python train.py --activation="swiglu" --attn_scale=0.177 --init_std_o=0.00583 --batch_tokens=[32768, 65536, 131072] --doc_mask=true
MLP neurons of a small language model. Each row is named by its layer, matrix (gate and up: input weights) and neuron, and shows model dimensions 96-191. Each number is 200 + 40 x the weight over its row's rms, rounded and kept within 0 to 999. A neuron's up and down rows have the sign that makes its largest values positive.
Before each neuron's rows, "fires in" lists the words (lower case) most often at its 100 highest values on Wikipedia text that the model never trained on.

fires in: "new", "september", "from", "challenge"
L3.gate518,201,258,251,197,237,203,146,177,144,202,179,211,189,212,261,271,193,239,138,206,155,155,220,147,251,176,170,189,171,189,203,240,206,222,205,138,160,172,153,166,194,284,253,189,240,222,248,254,278,231,161,271,267,219,233,256,233,162,219,177,185,231,234,233,133,269,249,189,189,159,187,140,143,201,170,240,205,163,183,219,245,194,178,203,263,163,220,197,224,208,210,257,215,196,186,250
L3.up518,176,245,167,213,210,238,210,248,275,200,195,247,240,182,173,259,159,210,227,222,265,176,204,201,149,245,146,274,162,183,185,171,152,125,202,140,211,310,186,251,172,189,185,214,176,282,218,205,239,268,170,257,160,154,182,199,240,158,145,254,211,116,241,202,198,199,156,269,225,173,159,210,199,168,219,198,217,122,167,200,221,227,242,226,199,238,210,224,180,251,249,225,245,230,139,154

fires in: "season", "beijing", "seasons", "project"
L6.gate220,304,184,247,235,197,194,200,200,224,136,161,109,152,215,217,218,169,157,198,231,165,128,207,252,181,162,257,170,153,176,155,191,200,252,243,173,219,232,223,182,172,139,192,161,208,269,172,105,163,227,155,230,205,207,177,148,156,213,212,261,219,182,201,192,113,229,175,175,222,261,226,151,256,239,153,205,270,153,204,200,204,273,256,229,237,222,149,156,217,190,259,206,252,215,208,237
L6.up220,166,169,240,159,190,197,186,292,262,173,213,272,126,196,240,176,185,214,236,192,201,250,222,210,195,214,123,228,208,149,210,164,141,232,144,216,189,163,221,252,199,231,207,135,244,238,221,171,239,210,262,238,234,177,164,217,162,174,223,253,134,188,150,256,203,227,259,201,228,163,152,170,231,249,325,222,165,193,160,174,191,186,249,225,232,176,213,126,195,179,279,205,202,214,178,170

fires in: "began", "made", "built", "begins", "started", "launched"
L6.gate429,257,212,183,235,103,196,270,228,196,188,204,245,227,183,240,207,220,187,196,198,229,237,298,201,242,219,205,196,157,178,221,201,265,187,207,228,266,168,257,196,197,167,254,202,152,195,240,143,170,207,223,146,255,219,194,211,138,176,273,195,169,208,234,182,147,231,157,159,190,84,79,193,199,217,160,178,242,183,258,248,151,211,121,245,199,160,192,219,119,220,155,234,236,173,254,235
L6.up429,172,249,193,157,197,173,158,204,232,268,177,211,130,223,235,195,285,197,231,168,239,181,141,140,231,159,193,128,134,162,153,194,239,190,119,221,140,179,207,274,228,239,289,145,226,274,174,205,197,215,245,157,210,213,283,185,227,166,245,230,229,237,177,216,259,206,153,249,185,187,204,271,148,175,183,213,212,153,233,207,196,172,143,191,187,187,218,139,216,180,192,155,152,134,232,217

fires in: "is", "which", "who", "while", "and", "in"
L6.gate118,248,248,208,212,149,234,207,148,203,182,139,180,168,252,256,208,161,244,217,211,160,179,140,226,238,273,203,197,151,225,145,189,187,239,240,201,157,191,183,226,209,192,245,197,201,222,221,168,214,281,225,241,217,82,215,192,209,169,175,222,151,224,203,193,174,216,204,187,189,147,219,232,241,163,197,270,279,172,283,159,198,259,152,113,195,141,211,199,206,176,168,198,198,151,202,209
L6.up118,207,187,194,121,228,187,243,193,195,252,262,123,209,202,228,144,239,252,205,112,250,205,216,213,145,224,141,247,216,246,148,148,197,207,204,285,224,138,187,162,181,143,240,227,114,240,192,185,198,204,147,241,153,208,216,204,189,207,199,212,232,127,167,201,197,190,257,250,222,225,175,276,184,178,195,189,207,120,128,212,177,141,164,212,173,126,188,268,204,133,164,167,211,147,242,168

fires in: "none", "bronze", "second", "non", "front"
L2.gate126,163,181,209,197,155,95,220,124,169,203,194,178,226,258,197,238,132,189,274,231,270,255,212,182,170,160,172,195,158,212,163,200,230,114,179,168,200,262,214,158,249,178,235,198,160,171,193,237,173,218,247,253,200,223,226,193,203,175,188,189,185,261,237,233,164,169,212,246,190,261,192,250,123,135,231,239,260,154,173,195,199,180,250,263,227,260,182,234,160,184,221,162,232,247,169,140
L2.up126,258,208,210,198,249,204,217,199,219,197,222,185,130,185,213,194,200,166,163,222,142,222,209,231,163,215,239,166,253,292,234,207,142,241,151,209,208,208,169,283,96,148,152,231,255,249,164,204,202,141,161,244,205,215,247,203,182,263,255,167,253,144,197,152,226,230,229,190,206,220,202,208,250,226,172,163,155,223,174,260,224,137,163,155,196,207,143,155,230,197,175,239,146,179,205,250

fires in: "may", "january", "june", "august", "july", "april"
L5.gate67,158,239,137,157,214,157,201,169,237,187,179,225,163,152,206,155,212,126,168,134,119,215,219,140,162,189,192,169,246,219,220,222,222,154,244,190,168,288,158,174,231,156,189,178,184,245,127,267,119,248,210,180,199,261,159,193,240,130,163,121,235,228,101,211,239,195,271,226,157,174,175,262,119,279,225,213,199,215,197,207,260,213,277,225,194,243,237,180,184,212,165,187,183,172,163,209
L5.up67,248,200,157,195,192,229,208,164,205,169,221,244,212,199,190,227,202,211,159,151,190,159,250,152,215,194,205,183,210,218,175,149,240,149,144,203,125,173,142,125,243,243,154,215,201,223,154,218,258,201,159,161,227,184,261,199,159,275,258,220,191,231,254,231,158,145,70,226,201,184,246,227,239,162,129,217,259,160,238,171,184,202,260,173,236,196,210,131,220,207,196,131,184,159,228,205

fires in: "are", "area", "were", "areas"
L2.gate76,147,252,222,221,177,190,225,156,168,159,238,165,169,218,273,217,128,209,154,175,227,199,254,198,197,230,202,162,229,183,238,270,235,139,162,212,178,228,154,109,179,254,258,137,176,181,241,180,242,222,217,151,134,194,185,209,208,199,167,182,239,197,229,231,201,135,205,193,177,187,191,221,212,147,243,190,158,226,158,221,204,232,258,184,187,210,152,198,177,213,252,177,202,231,241,208
L2.up76,181,212,286,237,214,198,177,208,172,196,241,184,173,245,230,205,180,232,158,151,278,173,157,252,180,219,206,152,159,187,248,267,234,218,119,202,169,187,209,100,242,196,250,126,189,161,216,155,190,229,255,193,161,203,225,254,213,166,204,172,254,233,229,246,201,195,139,153,207,135,276,236,220,118,177,232,202,180,117,227,169,147,208,152,163,167,140,185,180,208,153,164,213,184,275,208

fires in: "to", "years", "runs", "year"
L8.gate600,194,274,245,298,166,215,197,230,146,243,157,239,205,141,228,197,235,136,183,295,232,164,300,158,167,199,192,237,192,168,148,149,197,143,171,235,260,173,184,214,242,216,184,184,243,192,270,206,236,165,173,239,217,201,194,243,257,188,170,187,179,204,222,160,195,239,170,214,199,305,200,170,262,240,248,179,211,149,159,139,199,202,213,267,150,140,122,249,136,249,171,183,133,207,190,154
L8.up600,200,161,184,177,158,247,242,207,107,151,137,188,148,227,188,174,148,205,171,154,142,224,180,223,217,136,147,246,298,214,175,192,267,217,214,197,213,131,187,242,173,161,220,221,243,168,126,199,292,192,170,207,203,125,244,219,231,284,220,135,190,102,231,196,237,220,147,178,215,225,238,239,229,181,189,166,189,213,218,251,220,119,212,237,258,212,207,247,183,259,210,251,229,203,265,201

fires in: "john", "did", "do", "james", "johnson", "joined"
L10.gate394,201,161,202,218,198,189,331,223,235,198,224,218,242,202,182,172,210,174,157,166,264,188,214,247,141,270,91,218,155,189,217,178,190,225,227,131,250,226,214,209,253,173,183,224,203,196,169,142,223,221,231,177,218,217,148,175,180,207,291,187,214,165,165,202,330,128,230,172,216,279,216,242,232,203,261,185,259,219,187,188,191,207,190,219,222,189,174,157,195,225,219,232,242,119,213,192
L10.up394,175,265,214,190,218,208,191,179,163,180,211,221,219,283,224,246,173,214,223,290,213,188,147,252,180,198,222,264,230,200,252,245,237,211,265,286,149,183,160,202,196,216,228,172,245,229,232,263,190,270,190,191,155,137,148,232,248,126,132,204,145,216,166,136,215,193,174,201,286,136,220,219,178,230,193,214,225,212,231,187,177,195,102,238,159,227,213,145,205,221,99,210,162,137,186,178

fires in: "been", "be", "began", "bef", "being", "before"
L2.gate623,171,204,169,147,208,151,185,251,197,275,194,146,285,230,219,231,159,147,208,211,246,215,200,152,138,179,175,181,162,198,255,269,254,187,178,249,281,233,172,175,173,194,209,186,215,152,186,176,265,210,287,139,178,167,165,162,141,186,207,173,128,188,188,176,164,76,111,219,216,172,169,222,172,134,266,254,250,197,217,212,296,153,183,165,208,188,254,209,279,175,159,184,230,181,142,223
L2.up623,188,176,173,170,240,187,208,243,189,292,201,184,273,234,205,197,201,165,211,185,229,254,191,148,85,231,207,220,113,188,239,248,237,220,142,311,322,183,131,142,220,204,228,191,200,184,156,219,235,187,273,167,199,189,147,163,166,212,246,219,217,200,163,196,201,112,100,179,211,202,143,172,201,145,247,224,223,217,226,262,290,167,236,171,220,203,209,202,226,199,183,151,222,213,167,202

fires in: "been", "be", "before", "being", "began"
L2.gate463,130,164,219,220,213,224,231,185,188,226,189,241,188,176,175,266,169,254,222,195,233,188,155,199,170,148,235,236,146,234,204,262,267,231,190,216,257,203,192,147,212,229,301,168,155,158,224,170,277,238,229,164,176,176,167,233,130,220,233,162,248,248,197,144,155,221,180,244,176,171,178,170,201,199,198,289,203,203,175,202,259,228,255,213,164,218,188,200,213,164,230,271,223,192,218,249
L2.up463,175,201,220,201,206,224,217,188,193,231,203,233,172,180,195,180,167,191,253,222,215,204,127,184,204,161,276,219,110,293,256,277,204,254,166,168,234,176,137,113,183,224,281,195,203,219,213,163,279,206,241,133,180,183,155,164,135,214,217,176,225,197,186,155,124,214,236,218,186,178,184,221,178,298,236,224,195,219,262,239,220,200,197,210,238,132,235,212,207,194,195,221,238,226,133,224

fires in: "top", "total", "type", "help", "trophy", "between"
L8.gate221,175,126,202,216,207,168,189,212,176,229,164,152,140,183,224,183,132,192,136,199,262,222,193,243,170,205,206,164,188,208,207,215,277,234,194,270,223,188,218,194,208,146,157,186,189,198,224,196,271,176,206,213,214,213,258,200,221,203,250,225,258,215,248,230,226,162,190,240,220,213,283,224,212,166,181,231,249,265,185,190,251,166,119,228,178,132,102,202,154,161,221,138,220,100,207,173
L8.up221,195,258,231,223,239,222,168,146,247,225,235,164,203,266,134,229,242,171,192,211,280,292,228,203,138,240,284,234,265,169,256,199,195,201,168,198,220,228,265,174,172,153,231,161,209,197,240,211,167,208,203,189,239,182,213,286,214,253,189,176,222,166,205,215,218,213,161,221,205,199,233,177,207,180,241,193,240,197,157,180,213,162,176,217,219,244,196,181,172,318,216,143,152,235,172,201

fires in: "its", "their", "his", "s"
L8.gate269,219,200,138,287,173,185,178,170,240,251,213,204,184,157,261,202,195,208,289,206,198,203,221,198,136,195,203,187,187,167,233,190,121,186,203,241,231,138,122,117,162,144,155,272,173,178,230,249,163,202,249,228,159,161,212,218,177,186,261,114,133,267,182,138,258,156,212,188,229,171,263,250,186,211,217,293,231,211,208,251,261,195,238,269,158,200,190,220,167,175,202,213,215,205,253,160
L8.up269,206,174,235,254,237,210,241,225,163,216,207,200,112,175,233,222,167,225,164,194,192,87,171,228,238,162,160,238,216,138,188,132,180,159,144,214,174,177,202,216,234,305,239,172,180,243,143,179,208,210,178,166,200,210,247,185,229,215,191,119,209,220,156,215,218,239,217,262,120,182,238,244,201,178,240,207,234,133,182,197,223,115,151,237,240,202,174,212,244,115,217,216,189,238,178,167

fires in: "between", "been", "be", "being"
L5.gate154,141,261,219,176,209,196,181,246,220,149,129,221,205,165,262,214,246,226,193,161,281,208,187,220,228,140,202,211,174,229,208,215,176,208,176,122,200,285,177,236,209,276,204,215,213,180,219,260,131,243,274,210,212,218,101,209,250,178,210,214,166,149,238,189,229,211,254,263,228,236,228,178,215,286,114,311,265,168,190,258,221,110,140,241,288,250,176,219,238,223,151,146,246,247,141,150
L5.up154,192,145,252,154,212,242,196,182,211,174,109,190,160,169,220,193,245,271,201,181,272,199,234,224,123,160,219,215,244,229,122,208,221,194,167,203,251,196,158,182,148,287,238,192,217,164,196,215,169,231,241,138,205,175,136,185,268,225,258,176,119,188,227,162,181,271,193,176,213,185,178,215,199,149,143,281,144,214,199,256,228,185,143,194,270,223,106,246,308,147,136,189,175,196,172,241

fires in: "april", "august", "park", "york", "turkey"
L6.gate158,197,238,228,179,153,198,120,189,221,235,145,178,129,230,198,150,175,246,269,179,253,188,183,211,218,194,255,159,235,269,241,169,174,139,250,204,201,194,229,195,194,227,136,250,186,191,212,210,176,192,205,199,198,161,160,254,250,254,134,177,253,208,169,229,215,224,163,184,175,215,199,144,150,197,232,180,270,211,155,141,218,249,210,195,173,249,250,205,186,201,169,131,99,114,112,235
L6.up158,222,242,184,257,236,233,224,137,152,150,229,225,238,254,265,257,223,174,179,164,254,164,176,223,122,254,166,182,215,196,246,174,182,191,162,173,291,192,168,226,163,224,210,94,175,195,159,242,189,197,94,164,153,212,136,177,187,227,186,198,228,211,182,190,158,226,185,172,195,187,131,224,183,247,182,202,193,208,237,226,189,213,258,193,146,195,192,142,210,318,238,160,182,191,241,108

fires in: "years", "year", "months", "games", "one", "days"
L8.gate427,190,266,117,217,256,157,165,184,145,224,215,204,177,160,171,183,164,99,130,211,195,225,278,154,155,237,104,190,144,219,146,228,223,220,248,247,205,216,158,174,196,196,237,233,205,255,225,251,217,67,160,180,267,147,162,241,202,155,213,252,189,138,149,152,263,268,173,172,213,199,219,159,198,260,209,154,253,242,182,231,164,262,127,274,183,171,174,189,181,141,187,201,206,161,226,209
L8.up427,174,191,191,249,214,146,211,182,148,256,176,158,240,164,204,149,234,187,189,196,146,234,167,200,207,221,120,189,159,136,136,170,199,154,187,256,159,193,209,208,175,151,205,161,243,276,116,186,172,215,196,210,224,197,229,224,76,158,168,125,233,254,187,206,333,207,191,193,242,260,206,261,236,166,182,247,157,155,161,228,243,204,198,228,150,191,207,241,130,90,199,209,195,193,231,219

fires in: "which", "who", "while"
L2.gate548,196,163,232,175,224,199,196,130,159,278,280,200,285,176,173,229,99,185,158,242,173,267,151,218,270,180,174,188,253,206,189,217,196,268,213,174,147,229,230,204,151,185,233,178,246,249,151,222,320,246,212,206,228,237,172,208,139,188,208,204,162,199,190,176,103,206,145,267,206,220,157,227,137,223,205,192,233,158,172,169,207,173,167,251,147,151,265,260,241,156,228,237,145,213,182,243
L2.up548,173,201,236,149,143,243,214,228,233,217,230,152,233,168,224,238,148,185,148,230,206,235,213,218,190,216,275,194,257,236,200,132,239,238,139,227,186,148,145,177,149,217,203,163,194,179,186,275,249,234,199,197,192,255,135,239,186,194,237,193,172,272,120,179,144,191,218,250,206,227,152,259,173,235,205,196,240,153,226,193,202,174,121,200,194,195,273,195,224,154,189,263,159,225,157,141

fires in: "new", "university", "language", "argued", "arab"
L3.gate91,205,236,188,214,156,184,178,260,123,240,224,141,247,173,265,156,228,156,219,134,236,198,240,154,181,189,136,251,198,221,221,179,207,144,175,146,280,266,210,265,215,253,270,196,133,195,186,332,147,152,210,218,144,215,198,214,188,192,170,267,215,165,283,207,218,199,280,186,151,170,156,180,207,195,226,213,176,180,198,184,207,228,193,200,235,177,175,213,168,195,241,264,159,203,262,180
L3.up91,214,211,191,273,199,215,183,209,137,190,210,222,183,138,275,174,209,160,189,220,212,248,175,204,235,186,190,310,181,227,207,199,161,227,151,272,147,261,175,232,251,222,198,233,244,173,191,258,166,199,209,201,198,199,242,194,204,211,139,255,204,229,227,196,177,220,189,187,111,205,199,187,190,236,179,270,179,206,194,105,221,214,261,196,247,176,255,179,246,215,238,164,191,212,261,157

fires in: "been", "before", "being", "began", "be", "bef"
L3.gate670,169,247,214,179,173,253,267,262,164,294,255,159,199,165,227,185,217,212,196,196,228,139,171,196,154,152,191,154,251,265,223,240,144,167,218,170,210,168,200,227,234,258,252,192,278,166,293,224,201,224,245,246,239,212,190,141,279,205,140,134,204,124,227,200,210,140,188,215,252,174,138,165,175,200,175,240,244,147,210,225,198,245,203,264,182,237,198,130,224,149,137,192,257,151,167,162
L3.up670,179,280,183,123,187,228,282,272,270,239,198,222,179,153,212,173,201,223,160,181,168,182,190,220,166,166,171,152,253,263,197,234,227,224,216,194,222,187,169,206,246,210,204,181,235,158,294,193,201,182,235,179,269,228,140,179,298,243,146,113,246,125,263,214,248,130,226,253,206,195,216,187,249,155,218,217,243,214,248,262,212,218,201,259,232,213,182,194,228,161,122,172,266,212,168,178

fires in: "second", "north", "major", "majority", "non"
L6.gate602,204,175,162,233,205,209,186,185,149,163,143,215,192,236,148,230,169,189,234,159,219,131,255,208,170,213,247,172,147,192,244,178,216,75,219,154,170,200,206,187,171,157,221,192,239,199,191,209,181,149,183,232,229,159,219,125,198,232,207,118,178,89,236,180,155,170,261,209,206,139,128,224,114,200,158,190,223,205,196,177,222,271,127,210,240,156,199,204,206,143,260,118,219,248,280,170
L6.up602,199,188,114,138,267,180,153,139,211,145,197,154,226,166,213,240,173,191,192,133,106,217,178,173,145,153,264,187,192,187,157,150,250,231,250,167,170,266,207,243,234,183,151,170,217,240,212,286,199,192,167,229,172,238,185,231,175,240,192,130,206,147,150,155,174,260,219,215,221,252,147,190,170,241,152,229,226,171,180,166,226,229,210,170,167,133,128,192,155,260,181,188,210,139,257,148

fires in: "july", "january", "june", "august", "american"
L5.gate645,222,207,112,265,187,203,161,138,174,185,259,199,168,141,208,195,176,182,153,191,137,189,218,184,196,245,239,212,225,251,287,153,235,200,192,254,214,220,225,88,222,254,184,235,250,261,141,223,168,229,118,204,175,192,151,184,159,235,252,156,195,176,208,248,165,163,200,169,175,155,196,178,183,214,251,202,252,238,225,153,189,119,221,159,230,235,254,178,223,230,162,198,176,201,134,232
L5.up645,182,245,192,114,247,229,174,172,274,214,264,243,197,211,183,236,164,166,175,121,279,168,284,152,250,237,167,193,215,201,147,247,221,141,230,208,217,230,194,186,182,276,221,176,268,173,186,190,186,253,248,281,246,176,222,198,228,211,163,149,174,227,239,175,227,175,221,203,167,265,194,201,197,194,180,175,197,221,179,179,218,225,287,178,143,254,201,226,183,208,207,170,184,178,224,195

fires in: "national", "international", "regional", "local"
L3.gate232,169,160,231,247,217,207,166,238,136,111,184,193,169,317,243,217,174,298,189,221,239,156,249,173,144,217,240,212,201,216,276,140,142,170,127,197,176,86,191,194,244,262,186,222,229,229,178,256,184,236,135,231,124,195,178,135,230,175,231,229,195,134,165,200,172,284,206,176,219,185,156,241,156,210,220,213,231,231,217,184,249,191,203,142,173,304,208,220,188,259,267,175,220,259,159,204
L3.up232,175,203,247,213,232,230,162,188,139,165,172,209,205,319,289,281,172,245,199,212,218,143,208,197,114,245,202,187,230,200,218,181,126,201,110,192,175,81,200,221,209,286,181,171,240,186,127,294,232,187,213,288,88,184,200,171,229,145,197,233,246,138,202,170,173,242,264,195,209,162,199,226,206,203,174,168,208,197,213,180,238,230,199,201,211,270,195,211,174,267,260,197,184,268,176,172

fires in: "2004", "2003", "2005", "2002", "2006", "2001"
L3.gate241,272,241,165,175,222,209,238,148,133,193,206,180,167,243,245,237,179,270,156,229,250,147,131,156,170,225,257,119,216,197,293,177,233,243,132,223,196,140,233,187,192,202,201,240,221,210,158,204,180,259,278,311,234,182,187,216,220,196,174,171,219,152,219,117,229,170,190,214,187,187,254,235,206,130,218,226,218,166,210,216,225,147,172,184,177,147,178,183,205,137,200,188,135,308,244,164
L3.up241,194,188,185,153,282,239,185,200,158,164,208,193,239,223,205,206,153,213,283,249,222,174,299,162,159,272,264,251,180,157,150,164,145,180,211,194,205,240,246,186,145,246,199,131,230,220,227,223,285,225,182,239,227,217,183,243,292,248,196,256,155,168,239,189,257,211,229,166,219,267,227,198,223,141,224,169,284,124,115,140,201,226,192,222,251,201,193,156,172,192,187,238,111,224,206,223

fires in: "which", "who", "each", "while", "world"
L10.gate46,225,253,225,213,218,184,151,275,176,212,161,108,200,131,189,216,216,170,214,230,223,169,131,210,149,169,205,199,213,151,146,250,166,204,170,221,192,149,221,142,174,255,169,189,225,214,196,254,263,222,213,210,220,126,137,215,137,255,264,193,225,160,134,204,226,192,172,159,167,199,191,240,171,154,206,299,202,182,238,160,180,262,229,259,153,214,276,145,148,194,246,199,99,132,224,230
L10.up46,167,175,234,189,182,241,102,217,229,216,188,194,243,257,128,286,231,266,170,151,257,108,139,176,208,182,217,191,252,194,205,131,182,198,219,252,165,124,205,265,185,208,226,181,230,209,148,184,214,227,210,181,210,195,58,184,160,184,289,158,213,205,95,211,202,238,203,179,259,169,235,207,237,150,182,202,220,229,215,296,188,185,203,242,180,215,175,202,177,163,194,250,200,199,270,207

fires in: "are", "were", "area", "areas"
L3.gate44,269,250,204,232,230,185,200,170,143,168,144,213,182,210,181,180,187,196,165,135,193,232,210,199,184,193,173,132,230,151,230,186,270,177,191,212,175,214,214,207,206,188,236,86,80,158,189,184,229,211,210,311,160,261,202,230,229,202,256,148,282,226,242,197,282,172,197,199,224,133,258,176,280,178,193,253,213,227,175,194,154,221,135,208,185,203,210,254,135,208,183,182,204,186,219,213
L3.up44,221,221,245,233,186,185,131,133,184,161,156,204,169,192,263,214,219,199,188,136,164,202,142,182,206,206,201,188,165,175,255,174,246,185,173,194,221,145,198,199,214,234,253,140,130,154,165,194,200,199,191,231,169,219,170,205,196,207,233,188,254,230,218,171,192,135,229,226,234,192,192,191,238,209,228,252,212,237,204,191,142,182,118,171,227,209,195,211,182,251,179,151,145,197,223,196

fires in: "was", "four", "tour", "said", "tournament"
L2.gate479,164,174,182,180,191,142,177,216,206,185,223,202,246,234,216,253,214,208,200,249,254,214,158,186,226,185,209,232,171,190,269,189,171,193,138,211,197,243,227,183,239,159,210,185,185,220,159,201,202,216,191,260,233,153,215,229,221,109,155,179,200,213,201,197,173,202,192,159,207,284,177,226,230,171,156,247,232,287,241,217,237,0,237,199,135,157,137,189,164,273,236,232,220,194,260,219
L2.up479,195,251,182,143,178,159,187,166,169,216,231,181,245,204,262,235,202,190,227,224,216,228,195,160,256,138,213,183,213,225,209,133,215,177,185,225,202,247,205,238,154,196,188,177,217,171,192,193,223,211,116,207,186,226,173,186,223,221,243,216,235,136,294,246,184,212,251,150,176,183,209,197,197,136,164,159,168,193,190,232,157,113,240,217,219,219,151,223,224,194,268,189,334,246,156,219

fires in: "their", "an", "his", "very", "no"
L10.gate653,269,182,168,217,232,148,167,200,124,254,228,239,265,220,275,243,206,171,154,250,275,236,222,162,174,198,198,153,194,148,159,192,163,217,187,173,223,133,240,201,192,169,201,257,141,135,181,184,194,169,184,115,174,142,231,183,227,242,156,205,228,185,216,170,219,138,241,131,254,213,108,193,156,258,252,225,210,203,139,151,254,171,241,224,201,165,227,182,149,187,146,133,147,206,175,186
L10.up653,224,267,270,227,203,221,201,185,213,149,203,216,145,188,176,247,233,147,234,178,201,165,224,176,190,185,150,245,241,230,225,143,212,187,213,253,206,272,179,241,200,206,247,180,134,199,206,195,227,197,293,190,212,129,195,124,183,256,182,216,179,199,215,162,241,160,208,223,185,145,217,268,264,207,264,288,116,190,207,214,223,179,212,292,233,239,233,216,245,224,193,191,147,238,182,145

fires in: "july", "january", "december", "may", "august"
L10.gate661,262,172,250,267,222,204,225,139,150,125,208,180,219,278,219,180,181,275,126,238,199,211,258,122,187,196,136,165,193,195,197,190,213,175,202,229,215,215,159,240,215,213,171,220,244,231,217,249,171,204,247,218,188,155,188,230,181,225,115,162,216,251,171,142,235,261,183,216,258,257,200,126,132,237,190,258,188,274,182,111,261,213,242,195,240,208,271,182,191,187,169,233,154,210,166,266
L10.up661,153,267,177,217,244,208,266,193,170,127,210,174,248,190,141,201,226,201,273,237,140,183,142,211,192,156,185,269,175,221,193,210,168,188,162,177,221,140,160,171,249,167,171,202,178,217,208,252,196,215,137,174,166,181,254,202,186,269,300,232,201,137,132,198,201,172,159,212,228,225,244,187,225,245,246,198,200,208,201,280,219,195,194,197,211,216,194,65,196,203,265,199,219,224,161,213

fires in: "while", "also", "having", "who", "once"
L5.gate443,255,179,175,185,236,185,192,232,173,199,141,234,289,171,218,160,192,194,197,213,173,139,158,245,230,218,178,197,222,184,170,155,229,234,150,97,181,190,200,201,225,304,207,208,154,212,187,167,202,244,245,246,191,163,169,172,184,295,191,253,160,234,218,105,215,241,187,126,237,171,179,174,211,134,213,213,268,157,241,139,203,255,204,139,184,136,137,198,201,197,229,215,145,225,121,254
L5.up443,147,245,222,156,174,186,235,189,237,151,217,183,197,145,232,240,163,120,197,185,181,201,143,200,245,231,179,165,192,167,171,124,215,166,156,250,227,157,185,221,155,274,174,181,210,233,206,127,133,162,243,229,181,268,172,196,261,320,195,177,154,258,147,136,210,223,222,199,263,183,194,235,181,92,173,151,226,177,189,143,229,207,169,165,164,179,206,169,200,193,195,167,204,156,178,174

fires in: "new", "national", "viewers"
L2.gate687,207,230,191,179,228,247,160,233,181,173,247,193,220,204,296,220,184,225,232,177,153,204,184,228,206,239,211,251,219,229,199,239,161,233,224,259,207,214,223,206,137,156,287,170,270,133,166,263,159,202,145,304,146,189,232,191,234,195,204,191,174,187,164,223,213,197,177,159,229,176,193,253,168,246,263,220,216,305,210,157,234,205,216,178,237,228,210,298,195,222,194,199,239,277,234,146
L2.up687,193,243,132,239,224,289,155,222,168,164,223,165,331,228,273,241,150,242,211,198,188,242,194,168,232,227,183,269,173,173,222,187,106,214,227,235,211,222,205,255,162,170,231,158,215,186,166,303,195,188,202,303,146,190,232,239,266,134,172,198,194,193,198,240,194,240,134,160,228,202,192,199,168,252,257,255,228,210,148,226,196,210,229,200,232,179,235,210,240,243,185,199,271,211,228,143

fires in: "united", "games", "james", "armed", "this"
L3.gate475,198,192,216,210,145,274,219,269,185,245,137,196,228,219,226,258,212,190,197,219,131,171,220,213,150,179,211,207,224,274,242,271,188,123,154,222,213,226,137,130,192,248,225,217,181,214,207,176,199,279,160,149,155,232,213,190,239,203,240,189,197,167,204,117,274,260,162,231,245,151,241,202,212,202,178,161,193,252,195,122,193,203,207,168,217,131,233,114,194,158,113,194,184,165,170,182
L3.up475,118,185,211,125,190,169,234,236,190,204,158,141,258,257,295,222,180,186,137,200,264,144,292,136,180,161,200,243,163,163,136,210,145,123,212,187,222,223,201,217,193,220,226,171,171,221,241,257,169,273,175,144,244,141,197,145,240,162,157,224,210,186,155,176,152,191,200,183,176,148,203,173,195,156,221,163,182,227,184,188,185,227,230,240,205,227,132,202,214,220,207,202,189,228,220,150

fires in: "during", "do", "doctor"
L8.gate169,216,134,253,205,215,172,240,194,238,194,201,199,205,206,174,229,211,254,217,201,273,75,231,197,159,198,138,191,151,247,172,224,192,147,230,249,180,218,227,240,272,186,171,207,254,190,148,208,156,130,135,195,185,252,133,169,211,235,216,234,138,232,201,92,191,201,300,172,214,204,192,217,242,196,195,246,241,191,178,125,243,190,126,174,275,217,184,215,202,184,219,163,231,178,160,188
L8.up169,167,213,172,200,225,167,179,230,147,113,176,175,214,236,231,210,243,160,117,228,173,273,157,227,184,216,241,146,220,221,171,254,260,218,219,244,178,182,229,235,162,205,246,154,226,172,243,246,249,168,152,176,166,195,239,177,182,143,153,259,163,192,197,179,226,211,183,166,185,150,201,196,261,230,171,287,168,263,216,217,169,161,176,197,162,193,220,280,184,192,148,237,175,219,158,275